Weights of a small GPT-style language model, trained from scratch on English Wikipedia: 6454 steps.
MLP neurons of a small language model. Each row is named by its layer, matrix (up: input weights; down: output weights) and neuron, and shows model dimensions 288-351. Each number is 128 + 32 x the weight over its row's rms, rounded and kept within 0 to 255.
After each neuron's rows, "fires on" lists the tokens most often at its 100 highest values on Wikipedia text that the model never trained on. A number after a token or word is its count.

L5.up583 [134 142 145 117  70  48 156  74 129 120 109 111 101 252 183  73 125 121 126 103 127 125 152  94 134  88 112 115 125 202 117 102 114 136 117 164 103 184 128 127 124 158 107 154  83 104  89 102  99 133 161  44 111 126 162 194  56 125 166 161 119  70  94 110]
L5.down583 [133 132  74  86  98 171 137 100 134 110 141 162 110 104 175  89 117 196 113 118 137  99 167 169 146 144 146 185  92 129  90 156 171 128 175 187 112 112  70  91 156 124  77 211 186 185 120 151  99 135 106  99 114  97 115 134 139 141 169 160  54 182 142 180]
fires on: ")" 30, "ens" 11, "s" 8, "e" 8, "est" 4, "pen" 4

L5.up54 [113 118 163 100  80 148  87 179 138 136  79 102  93 161 165 181 157 156 160 142 119  35  76 122 115 143  88 111 153  79 167 170 132  87 109 107 142 146  91 227 149 126 134 115 127 127 146 173 192 117 166  96 140 145 117  84 155 110 162 100 136 156  87 204]
L5.down54 [124  39  71 187 123 149 161 143 108 127 106  55 140  83 144  98 190  74 138 120 141 159 184 125 133 174 124 149 142 147 120 130 142 124 140 138 143 147 141  98 158 123 158 140 128 128 136 141 165 142  99 108 121  86 145 103 128 115  54 150 162  95 143 106]
fires on: " bro" 14, " f" 12, "y" 11, " can" 8, " Le" 8, "ar" 6

L5.up747 [127 117  92  87 120 111 209 150 110 126 109 124 177 172  91 124 132 179  76 142 173 195  89 143 154 125 111 111 143 142 151  88 129 135 106 102 135 110 135 153 159 118 102 159 150 132 103 138 140  99 199 153 175 153 154 120  93 106 202  95 142 138 171 127]
L5.down747 [107 140 101 122 128 105 164 139 112  84 128 121 137 144 146  88  56 199 152 107 136  83 181 105  97 118 170 163 118 114  75 129  77 135  84 112 119 133 160 154  79 111 159 162 139  88  80 132 138 142  74 134 112  98 118  80 110  97 125 225  96 149 150 149]
fires on: " K" 28, "est" 10, " and" 8, " where" 8, "," 6

L5.up206 [114 135 178 148 115  94 151  73 159 137 113 136 114  79  49 170 117 108  59 127 106 160 138 151  66  99 119 171 127 169  90 143 130 104 126 103 157 127 131 122  96  50 140 123 145 117  96  94 128 106 160 168  80 161 135 111 134 134 117 102 145 141 111  95]
L5.down206 [104 112 137 106 118 152 109  72 154 135  96 162 171 174 121 100 142 135 121 136 112 141 132 145 134  85  28 132 152 111 152 145 127 185 163 147 116 117 154 167 162 106 122 136 115 128  91 110 121 132 128 131 141  86 201 126 131 200 143 132 143 114 106  92]
fires on: " the" 38, "le" 9, "m" 6, " mon" 6, "al" 4

L5.up1060 [152 135 142 185 119 161 118  93  88 102  74 140 128 125 189 124 154 159 150 108 127 104 175 109  91 187 168 110 135  95 169  96 151 139 112  88 107 136 169 143 108 128 139 145 111 169 121 124 128 131 106 178 122  96 139 149 176 126 149 100 122 139 147 182]
L5.down1060 [142  92 129 103 156 110 175 140 127 123 131 102 166 129 206 126  42  98 123 145  74 111 120 136  89 130  95  89 163 111 116 129 143 151 100 124 111 164 180 129 173 214  91 104 109 127 127  75 124 183 148  98 153 175 109 137 115 161 190  96 172 104 140 169]
fires on: "ar" 18, "or" 18, " b" 11, "v" 11, " Mar" 9, "ur" 8

L5.up441 [149 191  83 120  66 134 102 146 152 126  86  98 146 118  70 114 107 116  49  84 143 131 103  78 160 102 146  96 100 121 167 153 106 161 114 150 125 108 123 124 124 140 130 121  84 118 116  74 143 158  85 174 123 171 157 145 163 142 116 132 155 109  96 178]
L5.down441 [104 127 131 133 189 205 152 152 126 207 140 116  66  44 196 112 142 171 113 146 112  40 115 175 125 192 173 120  96 107 124 116 145 149 140 123 190  81 129 110 134 123 151 106 120 177 109 130 189 131 104 100 127 107 168 100 111 105 175 153  83 137 127 178]
fires on: "ather" 12, " by" 12, " a" 10, " to" 10, " in" 6

L5.up1309 [ 93 175 117 154  87  96 111 163 190 153  79 104 114 201  85 101 144 143 108  13 141 156 112  99 192 116 148 132  81 153 136  92 134 123 125 199 123 150 155 125 150 199 146 124 173 131 144 145  87 149 117 140 159 123  97 113 113 129 159  93 116 131 108 135]
L5.down1309 [180 169  95  81 147 152  88  89 128  80 133 196  93  84 172 109 123 115 112 100 120 173 113 106 118  72 102 116 145 186 100 100 205 156  87 128 115  97  77 142 123 115  69 172 106 128 106 166 191 145 110  97 180 141 113 136 108 114 112 112 123  84 138  92]
fires on: " f" 42, " F" 17, "s" 9, "ist" 6

L5.up580 [142 115  94 156  72  64 139 163 195 143  97 150 110  92  83 141 149  60 132 117 174 186 130 110 128 130  92 151 115  81 120 153 115 103 143  71 121 123 147 145 104  81 134 112 115 158 102 134 137  74 147 139 177 111 161  93  93 118 148 149 127 117 144 186]
L5.down580 [ 63 166 175 115 159 136 168 125 102 203 188 147 151 137 151 137  76 140 122  85  94  89 133 122 136 107 149 165 109 115  55 131 142  90  94 142 104 103 150 169 195  79  96 111  88 143 156 188 154 124 229 184 141 129  95 146 150 145 141 154 119 115 153 114]
fires on: " but" 35, "ough" 14, " under" 11, " for" 6, " so" 5, "owever" 5